MLP neurons of a small language model. Each row is named by its layer, matrix (gate and up: input weights) and neuron, and shows model dimensions 0-127. Each number is 500 + 50 x the weight over its row's rms, rounded and kept within 0 to 999. Numbers have three digits each. A neuron's up and down rows have the sign that makes its largest values positive.
A block is one neuron, or neurons of one layer that tend to fire together. After each block is what it responds to, as a language model described it from the Wikipedia text at the highest values.

L3.gate1:526494532446557533446534558444495443526420489503484560553543438476464549529506448484508443548466514473512541513454423667567525533543525445516481514576498442503515488500487445550426458532504428514464481405521479521539504411447415491469498471514471452484563463543585588516502502519596500446491432522480428566497476437569390577568542505569422466574479472447509497548546507535454589454451
L3.up1:497565487538549596496536445448521531514460459612532552421523543523461512505460431520443442444552473524426460486449465567572460567476488445420519565472537576567476434542486433514564447530508477505406524452466440545519460473553481431467454424494486451431555380478516359396554515490513395532426464516486500484436591508509497546466433526452561537439535440504575535561478473529535512544455
L3.gate6:604500531533512446498529493520506537482457472424475602495521605515499508484475405499518521436488479459527470515443434435431532424504540488492514512410529503502432518447525441550472527521549458501499546447530444477495548500530494538491480539472472517473431455505468477467514537558455589616633481537466502588484491457490445451482481472554535486334483423473444532466482522504509562459531
L3.up6:470540519494500472443496491452481436412497482463477504438549443451577443506527476486404467551551514482502525438495510481513514415496534400530489371388512480521405442483527423548424474485563490594484504520525462433462466475525569552539512562560491555500539443494518492485552534526477582522515556569469464444475470524525512473427458500444476533509369502463512570540492486549579533527414
L3.gate26:483499483439478622466472566499497479504523472545548466532483494500476427485425584560470549503535562511613439529479401464546455500510415484519494571558441512555559485450474507513454515490465456443519492435481489528494583475442540456478477531532494492497499444559564532428467555550601490506514471421400494580535577530563452417442484460559335443534517478563543492517463489358559537492469
L3.up26:477504494454564534543559549408602485558501494440567489455418433457544507504445600508515512495466474494562545531467508522529525485482558586497547566556548475482475552491467452431483515492469539559528367557426511446515495500582533474637456536527527519478415541475517487537445528401466539503485446470617450570487620548457560504487583462557413428531539505421495475578512509453456511435500
L3.gate74:497509454461550453575543517464500473526501441512496616676509473449546545565476445420518575479546422506417493494561473489468558426444509505463465498508486387508585535492557459542573534549484436483464473496508504493495508587489570543479538467458481552441465586450452537506461511554499469435479501538576553549544421427528468485447498484648530503517444427469491566555431498562499509528474
L3.up74:560454553511469566508494387522517505535508445481569472463515472490577532498503517524528478489462507473508551572508495535509438438493458499514522530526528494448491484476517435505514468554469487437537544504549422518434563587512414526491482517477556558543358492575493451502464506469497554475516606469449498529445566467483530498529483476502590571521429539504539506521519535460509414518499
L3.gate105:567483433495405551397545539528510531518483539494513451544479469443538491422514443498466559435502432429460540552464572519432485576483591478507418531579534523471581505444556492524529494465424475550488458491581553568511516458421465486486517525529583407501461514460496439424511469462549498568541555443540567563545445500552528505449452544401488521478533483387569531555547491521440422491499
L3.up105:515452504532478529455486474466520505528563505451530460435523506532583499545496516518511499528519494540561460547513486555477534583457461612428520554440468527503541548466535508513572529439456467537443480445534511518451559434439461454622565560585515532480416639447420608426565492550497512526545493453432603463601535491492347459454515494449544570433575528446503445605482576509369493541521
L3.gate106:535437482578474571558506506495497644529484471459454497524536456467455461490482489448571433474478521485514579560569527486436495468515560551523527476415540567435553466466516449485549461487493479490520550503521550474498486543527529593467508543521526520465440513527471503443479391459562445538538493434558453530434449503550550517460535551530397518554446427386539551593534531474427509470545
L3.up106:563507448534531515612569491508518517421549463499522512496528439427553590496478564513538500466560450504481493580417504475438525484464481584527450447440526511465483490556503595523448566470591542557473625588549480442533431596593560506526557506604490515513453470517544486548579443475614507504465560458554444526517497388486478588529430518566432455596499522526414551485479442534481428515617
L3.gate194:495563499536535526476473524444441479500477563498506440573554502480503437455498591477451512494589470548450561478537571526542599515540474500473520469433550544604447426454529558543690454413478530591504480455522527517494564551590515463519494517531539576579452507482472457493576491466501528560490557585490524443466466448468466499546504559532551561396444453565546505494511555517495571506508
L3.up194:553518422374574524490535543610428497514529530579409520434574441454447484493390475451418456561488458492581506496525508509367517509557489460524603539463540475430491625543445572593516533530518536394527446512564495469511461427484561517445556479546481536576507495540526514555558504513517534551592453390512554582509513579517537515508530507459444506481533512468431497614450524489532436438530
L3.gate208:506516511547489468446601572554476459453521434424505447485530497454517510455507533519490582382490437531501460500536583495509470473454509530490455517501538482545462531453390540436523503484490525456473445455471391441504518499492462529519563480561480542504432556542453544531435466541450531457482497437505499433517438535469468545545503529400472426443414490459518454557514477456557466539618
L3.up208:558470533491502618510530522594502541531393468600502511475553520486563572481505513484527442566445599483557589439427526462479531552502579536515535513544552526509596535434444477572510469500521531500377563508439467447458479533596589489515482546490540491369562496416498637485501450436613531543571426458538403445473535605548568433499427515487526479518476502597537504473410548450470447432460
L3.gate236:522417480470551462517567521509418524506461538406492432522456477465547486537466560470487516486504560407566467377523550510478533473409450480468596422506551412510477410449518491510528485508484539510448544501503502513491536533512580518507485419590532559463444514481560496480544526482544557536566467512438519521522528501567419508526493571506486461515427454433551472536482535549438483395552
L3.up236:439494478537491513587521567546459426464460521465456492577561492494597436441458495445557513418568526575539467438601551564535455449554429439527486509546521532412533505487495473434455508523476537543550389473529525495503544475539524494494466568536544539398458505493490480599489388526616575453493475550473497422521495400498385439474495462493550435469472412484530558494509554525469516405455
L3.gate287:462539539554441563436469530466422398429483493482518462561509535466462434522479435579469524487505457408560538389521551570563476530519567575546562506446520573633471597531506452479498481464381441537528412517519469541608534461414564414535620442571482535553578506490532542480483515427459491496492564489500496477489449454556589504522431620460415522460425486497521579586545487443541564435488
L3.up287:504531418405463470515593488462550493542501505534503526573541445532527535516551486416509526461546624468495484517635568366525485583488519561453441462475521483404490582417451526554511505494518488492488428445418485544485557526503468505523433527564518562558511546440556464532493598534478483518489457529604526439492466403498470474498533477473506521474520526451533462497464419448446480404518
L3.gate312:508437438476548422538389501468434518415503547561487468594456478490514437511537494542462484529466546573476512479542491554508472492563458479394547489465548479450444481536447470350515498511536543480490560564426525520470420514496507488604481426535469511420439563486515573540547422453594511537560424525397443520503565494474494465488554492487524495566519570514499460511558471585494540535524
L3.up312:505534544522485445548510534495513534568483612521451508583557451561520516458490470467531512409484465491427432618485498562437600501401453513553575515446494419507605522464522562551530481533492464503530402551473511434491518603559547515501500485485518522528520608478459543451446522491607397586467533438484535488497391491495449532552539486478397546507509493491565557462507486506505433491609
L3.gate596:495509500499560471418451645563524493427450529560493516536548512566522411552484492485493466450432483451521519507440584499507417500578496507476531555475535477509524511473468452504399562521479456535374417499516415535463553519573401442403516437545571492504478553549613559506477513458478505539455529435452517490377607477478518510531540498568604535581427538512497406553489479579487429413614
L3.up596:503464475542570525498514356518517570485494503464528556583501427543460541551481534459519601669539503520509489519458577518490530527571573505432568488481505537465449511550524471512419420521541446495438444471430448483476465580458507472443504475458465469477577456418385443558520482428494519479440460428527445474508512512565504485512544515476548508527496622434560553506480554495516475462435
L3.gate618:514546597548522537495495500413484574477425466513462551514493492482481479476528561488478528475464384452520511471501524519435504579487537513578591489476441479469449493486449523523480400563505452494514515470429511528434553659504531477597423514485475571451506503557525512565551504531535605434471481436490524408535493483553431469465488515491462530525559493498499470623456584418549541474496
L3.up618:503533445577458523429517446480504536560479523469474592589494562518582583540483542455510537493494469517519456478550432449480507496453425496566499457432513482563448473504477440547391502612427470469509369540404428486430608533468490521568488528462442543420501517581556427568536609505519496556471484494496546404493438591515398487516431507451525512563515461561445514431427514568466500509512
L3.gate657:524608402531511413534518512455488466472488489422502459637494520469425548481518502508431450383533544497502496467582527498520396549460447510548541552497501580492521460451500412506491525485465523572474469521554524488473525519421510618663445506442543495465485536508565528578439520576463497488476528492409517489515387349473505489508494520516467555523536482508555573413488514383458415499430
L3.up657:534450506471467562498472481488498515439532520478549523411472553415491481497473474481472491557489462540536525451525532492427546453415508551447497387593451494517431445573527431453523544489482587510459482489469483385541510542585486515396492475484480555487563591489472533507553551419492470570474490435529543611485500489435539434561454530535473523487473504577547537433441490486436577474471
L3.gate747:465486552440592470469502544531453428535490563536492455527498302501495469406518566387489441468521555427578397406563539532495510474515403479457542480594460476492415507497452434615486554472456501546559469527535473402501586548452560496458458469530505533473530426555526451534462484439525505502460498460407444477433505506445478551541549521526440466500502474482534461571544540478511362442482
L3.up747:376485585489438486487493371569448587510486526483441497514542576451568489448519509477476535553512560486579558507438541519517568544539454440405486468500549538651472598443476432530525466517440553505491438501392480480448477528553469495490401460549598441603612519502448472427464502524464535481439515588467530496447444421510544554486469494473475509456536477548585562512501464533448497474474
L3.gate828:497530573435537497571465457463518455419419501447479539451559491490580559520543552641477514510569536505560488529569589596533532455482420495552532499493495450429486419468419401524485471521527495588403612553503472456439527492472579459506455427437557551547468453525526484473531457525569495483564536448432421499456411577546442503486543503490390530513464407549545539521502457468533407451499
L3.up828:434544454484492472521505548506504638449480510494444554519481517512535455454481488560477510543562621528519466523510463496474522434432479518470440527496543511416523498483488482468566455529516490614591497475510509500628532560445562511480453519613569534487513513538553551432494456538535521421473440523475506505497568408504543411559489549562512489465411276527508567534553500499468591556516
Description: End of time phrases. Token closing a leading date or time phrase: the comma after "In 1598" or "Historically", and the season-year cell end in sports tables ("2009–10 |", "1974–75"). Also weaker on clause-joining "and" after a comma.

L4.gate59:547512444428577551484548467475496478487465498548484562409369475460516486511501529527492499554407569407479460478550495553499474543455533506481565490524506432529520543545467483500468564487518503527442522425470517556524575528463454381494514473429449464503533465494495466568438517504428461509456482522545490541541453626552523480466516545494601498475505440553420496505520473537477515456465
L4.up59:452573501456518524406452494485510530517451546460461511519526434471463460548444608520509527502357507552485484506458582479491541474494466428508562439522501450520522408600542467493465525470441517504556559393434492472487513491483450568470496447501452434558500500538530391503494498501471445442374486554508493404378405597480535517539488531556559499494516511519545434574535583557566537488556
L4.gate435:491445508466594570455444502483384489454503481511555527498453400443587435498435493531539550445484482500403516542514492487530595502647435533519484441485518485532532565457504503544425556492569478443520480492486435511504564513484449539424520584467477540503523548575466544505544486476534512516545541492538535456540463511513463393479565482448530439531447413483410461555469535556473401467332
L4.up435:482521524538589572438516596494457598515465410420525565547531475499499473495457508559456466586484591497414538429501493514478587416437412460454499455571475564518460516436534604541453470555488469501475503487476429505401428551605555452492517456550466634415515436551481468513536432535536467487486455408489511484606474474510472401555424496495509476529409484430541576477520517481460510444474
L4.gate458:479566516496456521413560620515480476481501537547487551463534499420500463441511406521517502485508525492548547421570453491553571520499507561597543476546539528555495546388470442495509515435545486571535541628490505500513559416570582475465593431463545445509479423468515467567489464416526468431505471520584474521588407498573436494373484470610511551549478541513476490565559521498447427478495
L4.up458:485540501501452488561435473463601566521496584492543571503510523555413532567493502486532468526502522480527508501469480358473555499553547491443544548500468566459460668563522456496425469538485551469455487542491535446497579498572497430471513442490560512483563464500536560519505511535498599511414437537546409583469530505551510470536626507512474517482534486580523624435500464503530526451519
L4.gate572:513429444494521517448334676520576485440436542600462537503507477524474479501447507505525550518489460457543543508519524497534573526575473451569543509486500512468461486541512448437418416503550452566575497460485530602441538470537502486486527561440461585492546434504543601478525431524498663459558441498417575460500391520498526609467576496574515509557464477562491506532501445494551502434514
L4.up572:456476523550603513593466538408454519447474507535550465557555419539586469497483470502506468493454514485493569535452457473520583531497568500486492463503455499437432511403462547493532456456428559560554436512458548533444483394557450567426435535560464551566459471545478533451521497494515442405429526440447491465525442481527517575486515422576547486559562486571484503537475458541480531511520
Description: Sentence-opening adverbial end. The comma or final word closing a sentence-initial time or transition phrase, right before the main clause, as in In 2005, / By the time / As a result.

L2.gate459:469421491511456493511495594576480421553427528458453465516571562448465476448441542595475621453495502456506606466572509565482557545526606480606532477512519517495455545517463490469516478441528461523546582419435531432521446517439480553490527509577450528489552520526502448467530433499474465440558445597427650523515504614479515480545417481494504560468413456497482542475491467512586533488562
L2.up459:453463501482541447576461479423524453508572507535556506457525480515497507486495457404535533526542515451593521436513473496453447558463443554544571534516445536380562380496491560490503512523465478442525479512519543565422467641515531493491497552445450488541572469498575422449408524566532596545533586478458463429526522497440367488564561503545516560500430497482475481381585595467522486465446
Description: Negation contraction "t". The t completing don't, doesn't or can't in quotes and reviews, plus other negators and linkers (not, never, no, however, also), table pipes, and mid-word fragments.

L3.gate81:485420496423487505444488572543469622496482544504440562441517550497492521489566490588620550489514581528481528536536524428417542466396528522529432503450572495461431408536441502510533552470567502452454584392430634398431420565488573481524511452451475507514463590508611547459518481538518501431545507478522375498510432540593457523474498468429454523509420553517452435533553493559448527478491
L3.up81:506506540561478572481454556516573574508527533485494579560491502486418513485533475544524578596525521484433572476495430519462548616502518502554408544564575548421449423540528449454536463490478472444582511457481550411437618462431515479515469514526557440446463537506469506532462497511495532464569522558429484546498481432542489490487427519436636355416478502523487534496462451582395511542422
L3.gate144:564476482472438460480509533481563412470487471463445541510484452523503495572444509549529474482375498452462517579415550500444526548569477481556455517386493584453456604475484507598539504534488515435490622505560531472469427429474634549571478484519523400474479480509495575572420543542467484522535484503551449432588470564521472420501520514469453553393513448547497480650488507600518496461502
L3.up144:459401531509546537525453514492577447542457579523520470460473505503559505476459431459538474463415556484469515466480442445532575463561484419445524490382537446493577516442518424551365520507542549553382478527547555404396581527443563479478528487553501418544441538567578449463467490526524501477476535506466505461486581553566539445509535579525508443510483403489503462495507498472469491429432
L3.gate184:631451503549571452457459536546562502551462495533448453471465560495443457547409445473587504526556485432555494490530568507518564517464487573566539456479520501491541495508469592474543487507468521509514509535462468547571551481513495507435514379510459479503404513573523545485446457560500542585553501470464461454595544493460495489500458486439474504499519357474473546464529499513608546513481
L3.up184:509455527455377443456456513530465495487496434467501554514481591474451487510498412587534401474545470473506582389477437434396554594561527536548511509450530433477492447477514525509514494495461453491545524475540480543514496497542503503475465470613486506644461418476455618550461521453565494567456502406477547536525507522458418535540477429518445534531491468538480433485421462614475528522518
L3.gate261:511403505504495571416401490452515549457501483486509541608449566472486488505556463550489520495535575413537536421496596573509524399570576543451460583440525439497500437507537575399518415430541479555529465535486510563469469463477457542454401456448553528479533540502515476436493510536565462408510507495495494541504492467472494496492546453515414535462422529522434462442478522638427499540508
L3.up261:520410413529525542602555462484505462550401455448543482490499508556552468530554590438552568524530519589537576448461541429434556490629591456457437559545556552550472473383568495511566451521492503420451441590515523424515526539478403470440516460477542552492429595504464518532544423481508502469500568543449377502533416532513446415502554568529553626549497544496470478436499501484504496521560
L3.gate267:502434488531547518459553560601433510492510402482592400497464569423501559438514500435563547577449469485539545467534458486589548493516574528524524486481537516510519472498446436542513473531591522536474478511554516458520480457409528562576526497600497408535525606448517567448476497453487524467468487502504485412556529439521437531541447560451508484416478559526527536410576493512475532503532
L3.up267:471560545496535420474529538481523536495479466446530525472536547468400563458449566554546527509531517533525480431444492573523425543576490439524489488546548464578458476553467564402461500492501496518581474538453541470479544427518561554436531404505555556430557573449586475457509560534559545457422410441396483578543478524585465475539557447469492574381451472512488554475495439496509492635512
L3.gate272:480348455505551491464435589514484490409503548506520488481455600498462408468465539442529577496537558404538503481501657558486597500532547420482477482446539498496490447479577555474479488434521487527457534498434497509490576676654402549480495433547494420468475595470507482512529468519527505489476569499463523481498512524468464486575481468422549470478473425464428553469466499529544492418560
L3.up272:523516537430479469456501510531479496489535346542488421501507549500515492542567425541450554575583537494446507503527467502499446562583530501447428500477604546484554508444494526488420432441485524584528496429347546482466525488504494558450499490517463476572478531469432549474522492508506413490463518453550388494614473520517564538508466500531450489393460539536492580485442510530477519547482
L3.gate384:453428573510559476425540503546413442495482489502433569487514551561561484493609596502510503455513500481472563466420499472489522510468495496479533528484493508484491540474452522468543467568515500506592505515484602441482444618519571456512513490544485501555519534428481484496539517589500396455506504530413449457505384447540442478460503427456477425524513419533531585464475555466404410531480
L3.up384:528585498415470545460511531584572395492509557492377552546430504442582453383540533493469493495605619546513492532566573499482467461553478508554503552485444542571533427528526482511576499485536556562545418468515459511496561615458480557515543450414527453518558521492434473422568467507525508475484529615458403525558524471538370612441583504514550402515477513478431547554538477468459488544537
L3.gate473:498399466488467481455454503470462558420489509459495474516502526473482460475490447540486514543471562386489484504460434485503535559495604491509548579472594451512436565504551442518479454481477649560466498493411601429523510548450572575444430481577494431572476487472577498533453521553421493459491514512419457535569612486496514505461548482501534517514498508497398455497447550527515460533514
L3.up473:462410466503540464510498524508435533458458551413439451463488543502534448517521559455606552593552576491532525447463539447504614471527505432473530584419510451509534478563544541602466489489448567497431464475460496456478504609409532463474546434607443441526472547482505565495536548469447494449529461590491454432553546424525455483503502581592592550451477491611561464457425555553481506511492
L3.gate478:535466539440506421468528517443412580490480469400473524561527531538426620521530561425381605516518535565503555586571455335513513493522429404499579565567527499434469486523426519559437441498444482475492509465493559566467471473470535512523526518552410504488456536596475416477593506599444536492546440452541447545455415539456483522557538521531528488520551441469541555517497423492507507466474
L3.up478:492492553531523453564489520494403488460458463503511484523451484441417423499536520420512570581518466545558399431524477516417490472403511492483470487496443531443465535497481563567584460476534399435557481448532490531491565461465535460507528382582539470603560529544483485570496477509409524453500502362437456541457417536503524498541506413513443357504536483481638470529402564536502505588461
L3.gate536:569420500395514522512464534446501506517457491573488516537506444455566433577463559445565469484428408505504610511526510471551544547505510554552466409377494504602522485390520453406538511401561571537514428500470558453509556552525593554439452526517440557550591490485509524555505473595489530407485486465457463563526509584466493525504516529525508482529519544485581488439578568471524573526480
L3.up536:481465509431482508497490442539565608525465577513481472476492533441499467517422441598549486621543494546524539494513508542482581485475483474480516567522509427524498419540529458560500504563550490510483499463486514500439502585583424485407476464579525456580534519422496450518419436487461423484538502509490605435444450519436667456551538547563465456558454474497490432476552495460475533522519
L3.gate538:548338495507542473520464457445478511508433510501527464526542548610451471532553467463492567470528508472508528548435544428538534506547503517496536536428514452544654528434514501489477448438516559500364496467460497456501590497362524504432540481519497483466445609496501431511478468585527472437501515534520541540484451585420493488567557567490449548451452509492516424541514467531504651558546
L3.up538:500453556417519500650434508484516599514512548546572444508507536530411500425532433471474546478525622429487546485471544527650494462529517490541354528462491531540519565464526542555428475434501531512414548442479536413537510518444566485463506473500485380521459567522526475548445528561522454514523452506400504510550481515419550571550541540461494479443424424488493463532452508556516603522548
L3.gate695:531540484451455454445429489560483522528461511529565529444539580417453523607480500488571516523484641519523470514474499462533554489469472522569531522429539556490479499530382475490470559513492627442497477529531498447529508499471463431506474473482474517553504613486561524511515421537538643497560399530454568415493572521443465446470523580530430458451466445530571605438496512445433541509551
L3.up695:550470521435523513456565547385560474488450528513406452592510470560448547501475568540446543585548523498453483549473467532494506422484498415517453466509452533574567419468454465539544559476477409551502441490443638471536493465531473440518526433455507495459530483452544486511547504549487612433433483548534547490535577568515502492532562433469455510486528475616480445405537534499465484510458
L3.gate739:494470411479562470499522526466404425468521481488457527595543451462523485368560567485504455518512614476502462466548522506510530571630594523509448452463513554543572498477492541513486545505458495604484451512503544411548586484453530457543506414506434469529561452481449465541389460554595625470550433454517444585558461565493514562489510524510533576577533485481480556539538414479530460421473
L3.up739:603475567494539472472468495498466550463484613518616575616549526444572493548500434513560519551524485427556546450593517480386565453461480471448522488475506438479576508533460482506462461579521536487539498485445537414481478466449521484427507466513508553585580464499463570412441543511421546407550460530481431519525495504514462566559458472429512493445519474563483533557597486524561584618532
L3.gate751:541571538444504515452502526426511535562475566547484532517527452511486553478454472500481552539532561442440514568491453484588477526488496491500492520565496504476527460499526528551518451375532589484471481470459474519465394372542472442500590500531538558508611551499619579530436531502564454427550487538475437487506632509418538536460546490554485473518556447441559488519466459546483536448519
L3.up751:504465563521478499479538485447423487446560491496487420425489500448563510475502562528540556588541521447608498476420515533535591528554524509558584408430549511409478500421435446490419361514512591496511464482483490526452442544593531499434498521499458530328455452528486471515553469516480482417415470499480526428532500536431368463534525500507499484522520550565493477385526495460473553532471
L3.gate755:580468518539525522508484552487515429573548460490474471477422417561541400519435450571551512535502533450500492511530570470505530426514514512499413510388480530451573524444526540460481436556511521411572597551533512505526577647503551484436571495623493535498521395553518529494489552624496613440441564548498483518537490538461467474532469575430536494407474564554450440454446525537468561526530
L3.up755:402494439527556461485545510520559453446415419508459569526584585568508510430440426546509579490564506453402503615466476506414573566486562521508427578480496505464574508443506526524530518413508413529534499496414526478523483538514510458461549492573499544609474507564483534491520461495458544474450440564472452514480429473405556457513537506487493532494493561575553501505381376470471452620542
L3.gate767:484432421433527584489458386571561430453475384523488501462544548427455527455552542509488477564485546459444632478548575431518554520507394498489471474570521446518541489498470505533585465492447509481501545428424543544437531588504512587522569468548533459504442559426508495532545496601495580589498424512462523494551479430507523539483548516512358583436436509520496605505476533477445493519450
L3.up767:529417487531520544549468453591479545476479468503545487408477476426583547585480453457448497535470511422461504390490541525564517487475452570369548589517539438502537497468489486512430503413580504457495521539549520422526475535452495494414559473550510508428509591466551448584572556513488524450542607491470504445603506465520434527423523541552498523419446565536538454528571528551408448474456
Description: Predicate-completing function words. The "t" of negative contractions (can't, doesn't, didn't) and "to" after verbs like decided, attempt, expected, plus not, also, time/years.

L4.gate120:420463583524569412542461512464531493516462454411613446436486548564533473502521482449486558493511602482492501602508595437541602523505503489480500499504477562541424511534449454505546380479545486525410468552517510498521495479446479496472554550549536557407436430497531478573560471493561432484482423429486450601522545499533528401537508463511487421557447458557547533507467501468381464523453
L4.up120:499415578588524510497557546458533464486475443451549541569555431462492425421463530506444458495427513510410473551446579524521435440550524475470507525482477479490528444544441515401573579478431582533558542540555517470492473438428507599474520477551490506483523540534507450517546513500495607480422563583519557511455465437520489529482414486465516536490428514430443541468490498524595391489599
L4.gate244:572476473565582606519468503576527477521510462603486428462669481563469463456464446451544418488531521451533578601491556427582575533533496537376425525576472511571499583535513397543478496539536500431409457534522504483453509444506507615479532517478499423454468488467462492457517473530470440462606520554503512510555602497573509545526483545443452497496491460431535543573478512502577504508496
L4.up244:581460491498447520471406420482518484529493415535529440464557506550575538433572463388465440557513564405419540461424562533528545423533563500437514534510432508529496537575520452473436520416462463465540504537534547561541500555538533480479615449562533509504492530446506504462544520588524438497530475513468433592461491549553399536544448487510512501508535544433497585615539403453493556534524
L4.gate617:515539424491550498478456516408564412450536543545664538450524478618541468546467483494482516489520542514434510573476521504527525488467476562520548525579573524553478539433463477493546487517585496619378478509518510504576397551531503473514500480457506456480527513439457551532408462505493580447478599450545553538577548534552436564572569492469454600548448516446496503462519542569524461537449
L4.up617:584550516473504476488480495454462436544491545446509503523505538521570485507478567468403488480515498537547628521472465473382541473374471543581510502604550525501431444456507599477551510393513495470543497615436464438425668511490551543549504491484511471519548491475506529510452445533469511524489542474449538550489564486534472454604488537582572531513542588559480560499465529451520489549474
L4.gate713:461359530502494472487481430466486464555504517486597437544539576429520555497486544453539478467579487456445506515532576480486578394466578506468524484483422470469490577453529542607512547488493450519530540538551541438597432533400568557481577429545504569550486548437428497529527405556520515564478488547450439477432495537464456502476537467520506451540450475475500552469557544551473555433472
L4.up713:524534506414485561545492517513581450548557570517389475590475472536444422481447358467459489605557579533505522518390460501454544495465481483509478582473549616427588526463574437494514425486550506552493492522531462381488573568528500413500462513498505386514531419474478531588496468494428456512495513494413439521656550498615481545556476488496596471381467400504524445515512495512474528465574
Description: Pre-verb adverbs. Adverbs and adverb endings that sit between a subject or auxiliary and its main verb, such as the -ly in necessarily, not, also, first, never.